config.yaml
n_kv_head: 2
d_mlp: 1024
vocab_size: 2048
norm: "layernorm"
norm_place: "pre"
tie_embeddings: true
lr: 0.0096
beta1: 0.95
lr_head: 0.00473
decay_fraction: 1.0
decay_shape: "cos"
seq_len: 512
steps: 7038
MLP neurons of a small language model. Each row is named by its layer, matrix (up: input weights) and neuron, and shows model dimensions 96-223. Each number is 500 + 25 x the weight over its row's rms, rounded and kept within 0 to 999. Numbers have three digits each.
After each neuron's rows, "fires on" lists the tokens most often at its 100 highest values on Wikipedia text that the model never trained on.

L2.up942:513489478499512457534458511479473484515493464481458520464465509480452498522507551462553515500507509455519486503488470494525478527502523518459518522511520532503455520524490492460502504483478521512498478477526507492441506503517487504501507473524462526516519466458525505502496496472493509538489520434499521484480503532527539486509483507482546463461469489484486436519496502514520518501477
fires on: "\n"

L2.up923:504506500474487493512470471533504476512534494513502515484530485466494506564500540477502514473502464532526450537519531514459505485460545498495473489489474490488486471463482550474491497482485492490521549438495488471475538509494508500474571495456499531501540496532480494554486501481483515474451496474480510519495500482491514539473511475493471484529478523497504447499458553508472527501519
fires on: " |", "-", "|", "′"

L2.up661:475487480533477553517468510550486433524530478511560498463542454524519501537500469446508521471492484485456460514492539461527493483548516510494475516484501543480462505470491509528465465499472495472500456519506515520446483541499516492500482476531519493515486479529489499496485506474504493501517466502465527518486480510488499518528527516502478460492515477484512516497516499535541512516450
fires on: ","

L2.up185:473447497494444536482500505477522491521506518503522511461518502517482503458485480503518491535499460468473521479534481501492531511480493482538530516484524517490524502526488527473504460518534493505468495480495508522490493492539497508442519501498538531496461514546536499522517505465526536481480479532484527499529475508491540504517484489522481508495495449490545460529476456469486498472550
fires on: "p", "t", "c", "ce", "d"

L2.up329:490488454506528486494473499506500512515499477503544487517488509508497482475478549494475484457475511508492482527451523515433476446494493523515487523487527486503460507537511524518504518508546538472508502500522484502495526488506487509536532491475493504508563519522463475516458499512464488494494538478510520488511502544517436468541494474519501507533505516506496469504437509519507465489516
fires on: ";", " ", " |", "-"

L2.up504:539471502500471504564459493512513488471510519514512492512456488491521503496487525477506462500540472534442481445487454494484503475489491472497474539475495446500554530476535492506511515420502533475497491536512529480494458480499493514513513473465484512515484559455476475505520492498543490497516448524496493519475502506520527470502477508526527544484464493497529485489540526497514486493469
fires on: "ide"

L2.up459:496507505553506489517505524516485506501532523442498510468526456523532467516480529485484492563528492485497525505479496506494509510482484486499513527547493506542544478507491521497486514559513492511506528559472510470526484519497485483545575500474520513467487515513476476503530510514526488484454462534478468535514499465525475482519513490480490529485484462521473512473525499501519471523520
fires on: "one", "ment", "e", "vi", "re"

L2.up456:509505505533506538471476458505490518544498533448531538484524487514526458541534463525488505475488532461488481534533511487518562498524493478519547499501474469518506474532480501525456472531481513507500512505542521523492500556503505522493488497534471515476460486499472480522487517476519523530487513533496490497517443493529482493488502535475493520462512498510530464484517481522466478506503
fires on: "\n", ","

L2.up63:462474480504470488488467508480513526474523491474510491531458536514530476512503459496462499504491508550503478494473488506518504511516495497526506528514441469498521513504533482507485531478507514499489499472501518541519548496488490501470485503496526478475491492490443473528447479497528511476497521506474494505535509491499509501482473495530502512525470523487516468526511480512507514510501
fires on: ",", "\n", " –", ";", "."

L2.up272:511454531541525497507517509493489484522467500515522504512475506525433537509518504505475509498438486473468496543484551530529480496513498512468502488534516558490496521489504505457500522494485474514461547493485517484511541478492466508498526516502502498485451500520515535517474529488529497535505538467506487539467481495487543500466490508517533507487445456441504492482540476548511487487510
fires on: "il", "\n"

L2.up355:509531500484523488472479520536486464500542546460492474529506509457480526529541521490502518529465470485488524560469568505469518480520521525482478447538518472504526467507450466484530508547490511515525511509507544515520457515515483456458470505529451481494495505476503476485469545436472477534484511516528534479485493504485478469486504492540511502483499486485514446510479481508512482497524
fires on: "\n", " qu", " –", " |", ",", " Qu"

L2.up709:520505499483449462493507480466499511494509454512491496532501543532509460530517547496459481510516515522494474482489486489497532499488538501542540487488506491463470487481458493479480469491468490549527439507481492500529510501499476524478500492496479488509501524453496524530499503530487495483549488488495503536468462518508476479483490501503501520524469477513539463481467525493510527504471
fires on: "in", "d", "p", "n", "en", "amp"

L2.up265:503503483476454513540510520495509497553508518482521454498507513497478495473478519515522524483537515519561489491534480553509519491489470508530499529495506480515485484512496461515573539481467521470519522491459469476511551540466517484464506520506447500516477523495541491491500511484486507515526478509463498505488493477535504478524531515539459533493548507473490509457514500490500509463534
fires on: " as", " release", "press", " band", "ial"

L2.up750:487523527552513489502442445478565531486483456446488555482447496491490494505501497515481445483557529544472460478469492503527549496530509470496524504521493491507471535473479474516482534488477525538492505517471534499476493503459472484469510499492498500482523489491429500503523506519493500509470498486477511547513521512572474525493513528510516488468472514488502517484488507457515509452499
fires on: ",", "O", "\n", "U", " –", " had"

L2.up287:517551493501463506517482484492499536474489522481513547448441554497532464503471530520549502488516488506474471523471547457527478520516529508497531488491535532479511521509459494495512483524497473499485509499486448462493510492510522475499534539465468513524463494536527525536501514524466421482464474498449527506501485509485495519521539500528503510480489538481524503510492505435525502494508
fires on: ",", " –"

L2.up895:496483484484466477510517496483528505459531459538455486523481480490490494501475485477535493537539496531517500494488469505513502492510467482538486493471507540476522486463553538524484537501519496511480484548574453484502509475435492494479504523491521491537517508470495500477501479521487500506500481507489486509516483478497480469499459527564566491480499518492558497525474500498520525518476
fires on: "se", "pp", "é", "re", "at", "E"

L2.up166:512512496514500502490500488496502513497489493540445497490521514496493523479533541530505482552489518489531475528530511514546514488505521441479524504502470521483454510512499491513525504476495525530536481495470455481480484495461452498474480523502488550490482493491440492535485503491494511520511493510487494555482507465547525571451497544520526450432513478503445487483514519481489457520536
fires on: ".", "\n", ",", " and"

L2.up566:510492557558509499447484459487454495493510459525521496503506512493535485494469523476510498544514516492534493498513519511486546512477500499529502506442504485476562541465518519553543488541488490483478522474497495534515466514503515475510474520521504558487516485503516490520514499497472503490480475503515523510467483536471461510476480538487520510513485499444511463471435507482453523500441
fires on: "i", "ong", "ni", "an", "u", "ra"

L2.up646:510481498485514485493483491477486537495513476444496487486492491463492511494474477532523504541493470477502472485572509483501501470521492540568453477515528524503495520525481524464479501499513469513505513522515466518475513486454524522498504489488504513511503530503506463541520488503479509519459515522468525485534494544511539507510485464538510515473481525516504474509521520479497495515527
fires on: "gre", "ed", " For", "hi", "duc", " To"

L2.up605:483517535498500484546487470496497527495504542476487489508506540477501499488527517534504524480497450509483497517517520504482489474495515520512496501530491496565527489477514473478519527460472504488516447534456512479520491501558522513474481496500511515457477523483544496529517519475483472517521540493554493501503475535532470469532483507513473500485523488575497510471476499539502510495495
fires on: ",", "\n", ".", "l", " song"

L2.up906:512496543465492467529516515535543491464491497487483517507529514512460423533479494522521493468468496471516448515532517571508477500478503475482497479517485514462485497511555491485472563531523502501521513493496493475542508478528538506507509494497490486556501473437521529499505462491507465520515478480496497505498466463498548540490498495507503518469508457455491485527493507477527501531526
fires on: "\n", ","

L2.up73:514505501441457495489491517517495492468493546525511528484501510479523489522493482501477545527471510540559575500490510480490519499533437540441486536523470477515494490488508492482506540535499538458566481521501458476489538519506451480523494499493485537519510499492519472515503472499496531507517533469503488504499462500518439499502493499515475494514453510500465501528493475512451481528445
fires on: "vo", " no", "no"

L2.up574:515490510532505482511538530556513507469498500502513561487475483500481513512494498498548452501481498521528497458521526478497528514474479468494487472554491483530499508456474469485541460482504528506522511500447465480491506502494522505485542486551474491511504481505529480504491515477513478540496454478470499499493458495515519497481480486486504501491495476472494498530529491513493477507485
fires on: ",", " –", "ough"

L2.up31:526512507517451530516510480489527480515495514531529520499511493551501489505511466493488529510463493508493476434490518486472516557520519476515503539495472464494482462481455514498513508530506568495485481511509489509487521519494478485520506487558511497529504454514511494524471495465540539481466480532515533495500525501501529498500483481508477503435510504513501473489515540510526513481503
fires on: "p", "la", "d", "g", "k"

L2.up662:530472513516477433520523527477506519500503496520471472530529527495420506491489500512478502500526524452499535500499485513523498487468509488526482511484519500490502493483502494518547458530498474570535503445507493497460519485491500476521481491488512512547524484507496528472493476508504502440511491511514492504502471516528545480486468495482494541519491530451476482517468500467505477508485
fires on: "u", " Ben", " Vi", " Mi", " Ni"

L2.up469:472506475517498563512540501460486508487501476504509460545508498506524535478507505511477488480519563493548484550492503498496520480556540530503497507496534523486517456520488532487517494496517497491476478485540507481516485508495518479499532498480463524512515529473480465500531497487545489505512486533457466506508476478471477456506507463537504515495495533549488480492521515473499502474495
fires on: "el", " of", "har", " Al", " El", ":"

L2.up776:549521519518539521535471519516534478510544475490520472529492490498487479492497501489511543493504479474498532513470520482484498470533498526483518450498533499497512463544525529515474539465488480465481524439486482486478485489576476485481548521495489464502524532474500467517513507486522495506526516455500459474504510505523458436508510478490491500451531534509520489513490482512523489472572
fires on: "duc", " 19", " (19", "ography", "udi", "Species"

L2.up691:516508484481493509484492490464503506503507494527511523544465510514505482512488513537467542482498512517475495459481486507479477468499498482483500459504509509524464453485556514501510473522542515517478504469483519500514518492517444484513499510499539506507502529534487477478473503555515469512523511491461494536500522421525550471501501507537475474492482532470513504497478514534489519489516
fires on: " Al", " 19", "c", " V", " Ri"

L2.up769:522496457468481518510510554522477558509505476478462510460551477492502487489508517473513505522473532544471561509479498453490496513471554495461518484496526449522498495499493497471487494547536494521471521463492515458578517536477518488499507503501501521506506528503482499479491488500484515474497522483455498536508466500512527493529480531508528482538515495502476521478519486504556505465502
fires on: "st", "r", "re"

L2.up552:508540505512528488470516458514485525501468521476500519505493537519484497478509551504520473526548491502489482550455531430531534511530504525483520504500512533536464497478459494528477472529492476500489489503551530487472477511502488477557477528480495504540511528538473528468496561500545518480474522476508519510534541495484514451499457496503488511535498516515535506528501497534509498471498
fires on: "W", "E", "A", "N", "go", "mit"

L2.up894:491549513506475503487506474488471482490512456457475539473515520490493531502508499515507477509501484496476508482486473497515483504510501484513470495532543493454521518500542501508525492491507515548494483498532469512513511498503491491533517536474509492513532473526521480563513483503475549501419533508486448482544509517482527525514541520534516446480489498492498503513526514532529516545490
fires on: "er", "ing", "ed"

L2.up494:464503494503499467493501468538533487506490493497495458475451552506524532549515520535467508504512489486501509502495412513509523476445460454531522514559525503489494513516508518507503517531543511504506530482530477488498487543523471500503531495474496484476461533501493466491479477431511461515499520443457527514534519494503485503485469494456472510494473454458497507500543532515562509521520
fires on: ","

L2.up13:538548489535493509492501512462495500473498470485476492482478479495501522521497502524522468500541439469477495464478499511496518451505484492497510511512475479490492546491528546541512480442478506560469487501534495535462562506502498504519501517485510495482504530522526526526485444479476494533525490506490503511534519500493503439470475541518509508457518509489517497500476538494482474534514
fires on: "w", "it", "ch", "ut", "ed"

L2.up226:490497508536505529531527504457531491489496470469467477529443501534502529454467500486492538475541495472534523516489523481474503529499525515478516484490501514552500505525457466506534484511451478498482480488485476502508511539493494522494521532501524523539503521507498508495530493498487526453480484542442520504497542532502527467497491487468475501486481520546478500488554515486475524547450
fires on: "h", "ha", "ist", "ho", "e", "d"

L2.up270:503513554538471481479522512511449487462452479496493499494492522453533519493486516490511515513521511474507480522497482471541515486498477493478571481498500442533511482484503472537507506462509501504504499467470520517510523523500532465516499526524488464472529521490531477525481511482498530506495546505534504515549508491475479510503505485484504487512526504475512483489466514529464495495548
fires on: "art", "all", "ign", "w", "al"

L2.up613:452469531562487537486498471494441510528480474417534459485524477496479476497481524503477503473494498517496508511489502520507487534525522473540499502538475504484564536518480515487477507488472524519525526502470463462546517505489467474500496494510520461514476468473525516461552463525491494503505479489504466506554491476494507458487520527524502485516509499494521452505516528526514521505497
fires on: "N", ")", "=", " =", " m"

L2.up634:542492502466492545514505502500504498506473481510507485480501456458512500493488481484525467505474452509496524494488536537492487541493471489500535465481477506495485521516529482499502529508503475532519512536494463512497520488487502473493521481501525493520502518504482492526489508551468504470488540507537506504522474474539462524511513539465541503466459508509531500466459545489491475519461
fires on: " a", " is", " an", " in"

L2.up639:489501473468492457499503506523514488490479476518548473483500528485502507519499509484508472519528500528506489497497517490505483495492484496486501502545475489503513486503516530533537551510513525526466490525540474488538485476488519504522511498497528489496486502480469536526501450493491524498534503493489501515477481520482491497516515506555526504498493461462487483510537528521517504530536
fires on: "al", " /", "and", "on"

L2.up875:507519449484505488521501496474541522528511495503489526520522522508525505488515491457496499474478491489525501472481480509500494465517519481483555495544470477528506498475480490518541516536480471496497484514446518454507487464528500494535473502474492491512503504531518519495554478493493551475516498513480514496526539488518536479503423508484466480527501481505485508489485510495497455516450
fires on: "s", "S", "r", "t", " |", "q"

L2.up837:463450537542488474488492473504525505496531519526507507497471494521494509470488506496543500475450488496462464493484508481471515508538479521467481533534501475499524506475518510505475488459512520503481528482466517471500463486520514491512498510486503516469540505478505476544491483483442460451475511532546525490489483520501548522519493499495507545511476489509449492490559487491541500498455
fires on: "d", "ide", "re", "sh", "t"

L2.up167:504509515554504482493471512554541507492501495485493504534540520490503491464531529472451521486446451466486454508520439490502539498504516470520490492502507492512513518506493502502490424482492512530530500480467503514546513510537529494501496496541497505529536513439435515499483499496446472520527512474498506518484487513491562501518479544445491501510496521531482501545501479530524500479486
fires on: ".", "\n", "pr", "cc", " |"

L2.up79:465515487515510515499497492491450536476479514503463422522507511502522497559509538505496486556519491496489495520522477505532529484492483494476496515495487511522484449511494480477530523538475498452494473549515449480503480522498515510455506472460471525496487529477493508520429484475533500508514506485484527492505496484469520487453527537494518512507491542491494508503505488473489524495482
fires on: "\n", ".", "ck"

L2.up344:518500491524501491484500500492495495493461480478484477495483522515505503538494491517458495491534479489532496503474492516501517481513550502520518551552494491495508470510492465509496494522510483488519495479512480511513515501504471523520480495531510460569483487513459518504509528475468488518576509509524488513468489493454511483487483526447488490531506514459503540519524478502535463497523
fires on: ","

L2.up188:454510498489515484504438496512510507476491496522515525481521516487505493477544482500477515491466474499493534508534483522515482517471498499491501515490508511464476507508478523533478531480484524482499512494466505433493528525530524571517496495520545548484534484508499515485496478483475526472481480513525500517447528532518501486487495501495453555529479470510511481473490494506522495513444
fires on: "\n", "."

L2.up526:551505498522466469507517510505486561441509517474503493534460479494488501515524450513490532463506527518508496502512463476499536558547522480468479521488487485503494440512529532542489500471511571477527528526492452509489516496520497498504559509546528506510455507470500519475516483440495528488521494515533513496526477528497484485475462521525560493499498454490572478490536514489505503508500
fires on: "\n", "y", "ie", "ence", "ack"

L2.up695:470516512485498479516500506480465539481519492505456478523493510481472487540541491503481493503472468456498464517515488469501452500510537470496510519492502506514481462487514479505536484437522472474530455464530524470535496508475517495495514521549462498465480484536502491494525460477519501511506520469522436471461528505514480500518518521481462502452530506484489524540521454519528480506496
fires on: ".", "\n", " |", " –"

L2.up795:542512529481464511544469524502518515511473483500444495493533492503497529521479524515539456522473471490487507529521470533525527521484460497499521520523441465511496512496527521491480461496511497515509516487528514523526498482513522453549538431504534459523513512468456510515507532519499498494511502507530467506531499471471521464477484499469516549526475513527499525494479527501495506471509
fires on: ",", " –"

L2.up20:497518439512473499492512501530501474517496494508470495489482528487471452488527521512526497530464496496508489518542502488482509439506531489508482470506509536510499523468528548485555498509481494495466498535449491469527492500488488541500503515517507540537580494526522446505525508478510546482453499527485485475496497522511491485557511489469470537493483494495510479459489536485479529474490
fires on: "s", "n", "ter", "er"

L2.up323:531495456500538495497514473497488492491497508436445534472528563475501497523544561488502502479501480490493462533509480482559507478492534485502500458503515461498479474515540479492477520505477493504503487513477496506489474504481503523495482529527513508485494496483532518501505475503501489499489544479532528517469526482513512502549533512464510477510513548477485514503463554534532518477498
fires on: " |", ",", " and", " –", "ed", "."

L2.up379:494490511470489539511537500470448502453466519509449515477520493555497499508447500540476512457474540487525465467503521525543517496476480494509547504524495497493501532452481484465523487472498479506476508485475494467467464480502497522490512526513476485530561516491471504528475486527512484557525508485487492503506518490527500502526482549482467509460488477492518524499524527502494514540554
fires on: ",", " |"

L2.up138:502497523462493518535502509481489519532530521412490495504503491499451501499511451468513495509509508547474517500532470497478522471537469455493508504506534502534511475477519515572481477518507498528442484513490491477504469483499527494462522496489469449516510480531539457483499491491506534482499453554485470494537496516482517502527474515500518505510511498451510485465475501463527471462513
fires on: "s", " |", ";", "se"

L2.up975:479506510487465542541497484549489521494531520475487471539444486522503534508527533538511499499485520502504479474493473513496452478467447457532498528498501498523476492484518514509533471473479536469528545495495471517533488467493413501513530560492503492485482498453513467495568488483498507482492522497486509513480447511471502504502550463546456501545517477491516506561484510496513489486489
fires on: " me", " comp", " Game", " Comp", " Me"

L2.up849:518508474522492508448504501473525524519480482514461550500489511452496514507511500518526492490483509517520523494487511531528497413510475511527501501480532520519526506508527508502525506508532515534512518487497509465540454529450482525494485464500497483528508540500485486450472464515525494507516545492524472521510520520538517473518485542520543504481507484515518512508495488522510445533495
fires on: " Ja", " who", " Lu", " La", "qui"

L2.up480:475535502476544460520471478508509500488490520516514467540506518485502494476521527517506496465460493504508492556521492429513522501523499488477488507495466512491481528507494468500478489493532478506494545504503502489508518491510574536461508507486472506510500481529461483518497479511495522494504479522508499444481483475519509497532493535535474480520515542530504467502505433490523485474483
fires on: "\n"

L2.up827:466497475496478492504491489486478472555483523519479519502502547501438481489504561549539527481476481522502514515500506522524478483535502505505502525525505543471495500506534485484501483501528484532516555554442531483509528505482491510529491512523493481465473553506523479523480471490502485454456449473494484500486497491532499487520493503520516484489502521526522476524507469439485488532515
fires on: "gra", " co", " pa", " Ca", " Ja"

L2.up822:520475503496482522493542477482528517500508468484508508490484499492537491458506456479487521498565554527511468497528504487484461506480482509486559511487507440487485522480493479485489536488482518480487447447528510474488498496488493458497521494501477508500509522455495489454493519509537560509503485459520505543500486519520474528488499520517507517518464502515548473479502487547480541472541
fires on: "d", "in", "ity", "l", "k"

L2.up644:491502518490498531518504481484527475468528491510501485484509527483520527527482485478546494493484498481519504496496508527440496487506483472519498479518514511477475508468514500571495521503488473487469497510581459505477493454505502494536529450484520462492505494503471485480546458526504504513443517509458473532503516527505529494521478507461501537537499500510526480491424512525474517442475
fires on: "s", "---|---|---|---|", "ach", ":"

L2.up967:502535466521499489526498515483508484514519504506526454504501484455497504509478518498500533450447455501488499505486501536508502525498505506486525487517541511493456474514528492509496471512503461532504503491496480476515478554501504504474549459514525488492523510501443502481496515484498501511498502488488543507456532520522527456510512518508517546487489477524435506517501521501556534504482
fires on: "-", "ha", " Ja", "\n", " Al", "d"

L2.up568:464491492502525475503423477485478505513486479508510496521525508542516466559499509484446514513455493488502536476496539484508499468544508497483529484501523492510547503496473520520475538502518510510494484460478499530448494480482508442563564494482476488513527514499515495520516492454498490525476548461471481478502513515498476534492452501542484472489469471500504518525518502482499472493508
fires on: ",", " –", "."

L2.up247:496499466542513508493519458451459513481491476528491481498510511541439492480507475502467517563510472519524497528526482508504489478518485530492522504480518478522423461495498452525527536494465478505507505485508513468510548512472527513506511481558500481514475522482549503485511510522475480500457512475521539511471491527461483459450468527507521485523496481520473517492507518496515507520454
fires on: "hi", "cur", "ven", "gra", "li", "leg"

L2.up256:507507497464501503489522499515473510519510467450489520519498545510497486508518478483531545463513494506453514480504497522448499517494511480479500498517510512491496453471482503500534493484494452476534514532517452511492515509541538499501428523495531499480493476509507495499484489493460531496487508533466545463484494471473479470541476505466493503530467473484513497469524530492542524537511
fires on: "l", "che", "ge", "le"

L2.up628:533493503496521481491499499491489509558468527525517508520489507497497499507537487519551487518519463493527482498498469491501508523486563515524468495472493479523488488473501509487475496575489492507488498480507512471504493503509450508505550503523477506481486529504511482519478572446489490477463513548504535475509432510505485508521527467542493543487477527474516548484441530422486488505564
fires on: "-", " –", "–"

L2.up775:483519512454468537511475528481474503527466488475475467493510489493519496520492475506532525459504503497541546546510521490469512541520479475526541520491476514510525468489509527511500538517514505500540501470474468534502546508500515510527548503465507538504493491483482507503499471544514480519491487528548501508487538519497491478491499514518514491542516462501491514470466475541519516515536
fires on: ",", "\n", " =", " –"

L2.up499:513499504510525521535491464523525477459468527505486519568499528512512530507521540534518537540451488460434500475491495480518509550536493518484457505468489500512477429492503522491484500529515479493526513478476466440483532515479500499518535501519547487496472531487474549491478481505465479481488498491500509466524497522474570490507508535484498474538482488477492492507521492536518482507474
fires on: " that", "est", "st", " which", " this"

L2.up1020:495512509519514497466466491495553485506491493482523523513465499478491532553524503492508540508541487499482547463520492509484444484494466514520511440504507527526497482466516526511505491478485530453454462476508494518491495476492467505508483501478471502519466512515534474551488517459513462493528507475480473537492492481495532455487471543537515516513474506544528503503513493515517514493499
fires on: " 19", " (19"

L2.up602:499482471498467508553529493516504548525518501478553505470501537463496460493493590512484492472429510507507525489451506531484473483489535489468505466506512509461494461492546491518456491450449517471526508488496505523523517516507513499518558541505532498542499486488461511526484486471476521501506531517476510501518513477551481474449491462514530515491487511505500488424529483509531475530564
fires on: " |", " –"

L2.up848:503444518474465502491493457464524501514456483507464472508481483519484547468459454468541519471530504514498470473484500498521571502511491493492531518504498537486518513466516532502470507496495525487508491503497482535485530465516453512486463533456503516519516495466536514501437499492513493488480514474473518493508501474532511466496501560533507505502493546525475489512482505483516460431521
fires on: " 19", " (19", ":", "ur", ")", " 18"

L2.up680:496518482520515460514527510478476480532513524485517506498531536499527512526505499523489524491488476481487502502491548498524498508505519486494489476484500491512485535523447463480475530427508519543497504487494517508500506510533483475453520490529494527541541510484538507504487490476487510486496483560495477501518505477498527559485478497510531480519503554515491488490541487482496523473492
fires on: "mo", "ga", "gra", "har", "et"

L2.up670:462490485491526492503500490481464456506505473503462525486567470498460494469512538502507508508504490471485492511491498486447535491491499495477483471455519498491469503520523527488476491510507525526501455531513536488493488542442511509476516472544493503544527499484502434479481523551497495509460449501468475479496488497488491482494506491525472490542498481466494467511490491523502506503494
fires on: "er", "t", "n", "N", "p", "in"

L2.up803:501465521551457501484514499512490469545523548488532507476499468455464477560541462525507466511495497500505489483508465498522533500496538497480556451587508502504491511483491492481451491537538490483479477483456485483501481506522425544460508483510479454509518523478476488529446518441488491542491496445521503507473534501543499509576501519472486544540512467444476501508547507486516510484504
fires on: ","

L2.up863:465503529499527501498510492518511528511486527461541516497438507484452509491537523472480488522529502462491488461488508499549515504473505498479491503519473497524512508481515471506477536507531469480486502492517557491497461467519488477512507516535508482517475496502513537458508479490508484486544494486523477522520461473517510514514527546487477535459508464514461554506518480467505480494495
fires on: "c", "O", "ong", "á", " of"

L2.up467:504502551540522478501503455469520487501492526522519490526499489487498489511521482497510503492539538524514573504524478473521493530519489468485535477476512543462490534520527472527529491472520483510507516552538462539501505467492490528497530505532548495499558486465539475495496474451492505491479527516493500437512521499475461491543531502515508523494484460478513463508446474480499489477486
fires on: "le", "se", "go"

L2.up193:530504555503497479467522497481467485506489475504494501484521480516475520491494496495493493497480512509512460523543502548550506508458502503504526469474497539518487497501498479497517500594477499490524506504500454490512483534473461484521505515502486491477544495486489523475522494518492490492403465507496464486446505458501546505486496523483502471518520498501501511479511483514451499504494
fires on: "o", "un", "hi", "i", "u", "pi"

L2.up620:515506519541495481489539522513440503482531496479469523485481477515486494514470511504533440498504524535477537505489515468520492505474516487467465476521507477495466510474521485536535471524486522479487529494472478461558521530487497494518473513502506517504535446478522494499487441494505516527531480521462513489510524500485523474485519510497496508461492553476518521500538467509546525536508
fires on: "s", "N", "er", "vi", "E", "st"

L2.up689:458507464496484503514494513525464513528523491534492484536461557502507502503474497506483457494520504485512483483501497478548506500535477506537529510496503469486507467481503520506516481528471505456501496511535519508508479485504510528460467502502472474527543493532511519487496492506506472464492518472542504484486468479520474491456542484523494491534474561519489479521513519490486522517541
fires on: " on", " out", " main", " large", " 10"

L2.up520:447478509476497492514509508514471519534495516527501495501528496512508540482492497489516524501455449517476548498494508499523493494507495488442476498507508502525480518511514516520491515517499518535460517481506490549551534487502543502541500511523484534477542470506473506495473494467503470522447517506488528473509512443516469520484488509510514524470469453480501484519485495515487500485512
fires on: " –", " |", ";", " is", ",", " and"

L2.up26:480474499509488489504519549518536464478511521441489474498516543494440522511530529499496514522484501488504503517480492499515472487496470480501549499473524522524493462479514496450464493474556478507485485494468489508509527489513509490529513521520503505509469515532480569525505503497496515472491492500511521512477471481507524491543519555507519473524468454486486507503480474481482493509515
fires on: " that", " which", " what", "ff", "hen", "i"

L2.up746:515493489534476526544501476500467530492501540460498489525509498491510487494465520535513539514497507481499488489488507500509506497497544480507508499457486514448473476477525496466489495459489516479476503473474491491495535499487500445470517557468481492468504490517511489524486452459517508462511523502477481491513519552493522495501428445505503529500526496434538447508480527496476494525492
fires on: " |"

L2.up780:498521471473455534458515493511509512443546478530486513536449489472493516494481463501473530507504478500551521506496527449494533520489509505515517496504516511469504516513524528500498479541474508525486510543526539485474502534505511489506541488449492497487502485459487507500473456482491467524462470494490490517493495533513448543492511517503490525464484499488501527482508516525462502459485
fires on: "or", "et", "vi", "w", "ad"

L2.up328:479493503515487518489488521517546521505480516516513445489517486507474480557541470485452483476498466474529519495546497486516482476503444504479507526520501487487497517505528499496506501473503540524529501496500509507551472536497522540498495498504522541508560516449502501501493441538449495523506503529502498513457516489459533527476483509550474550462466490456523492537509476513504538517523
fires on: "."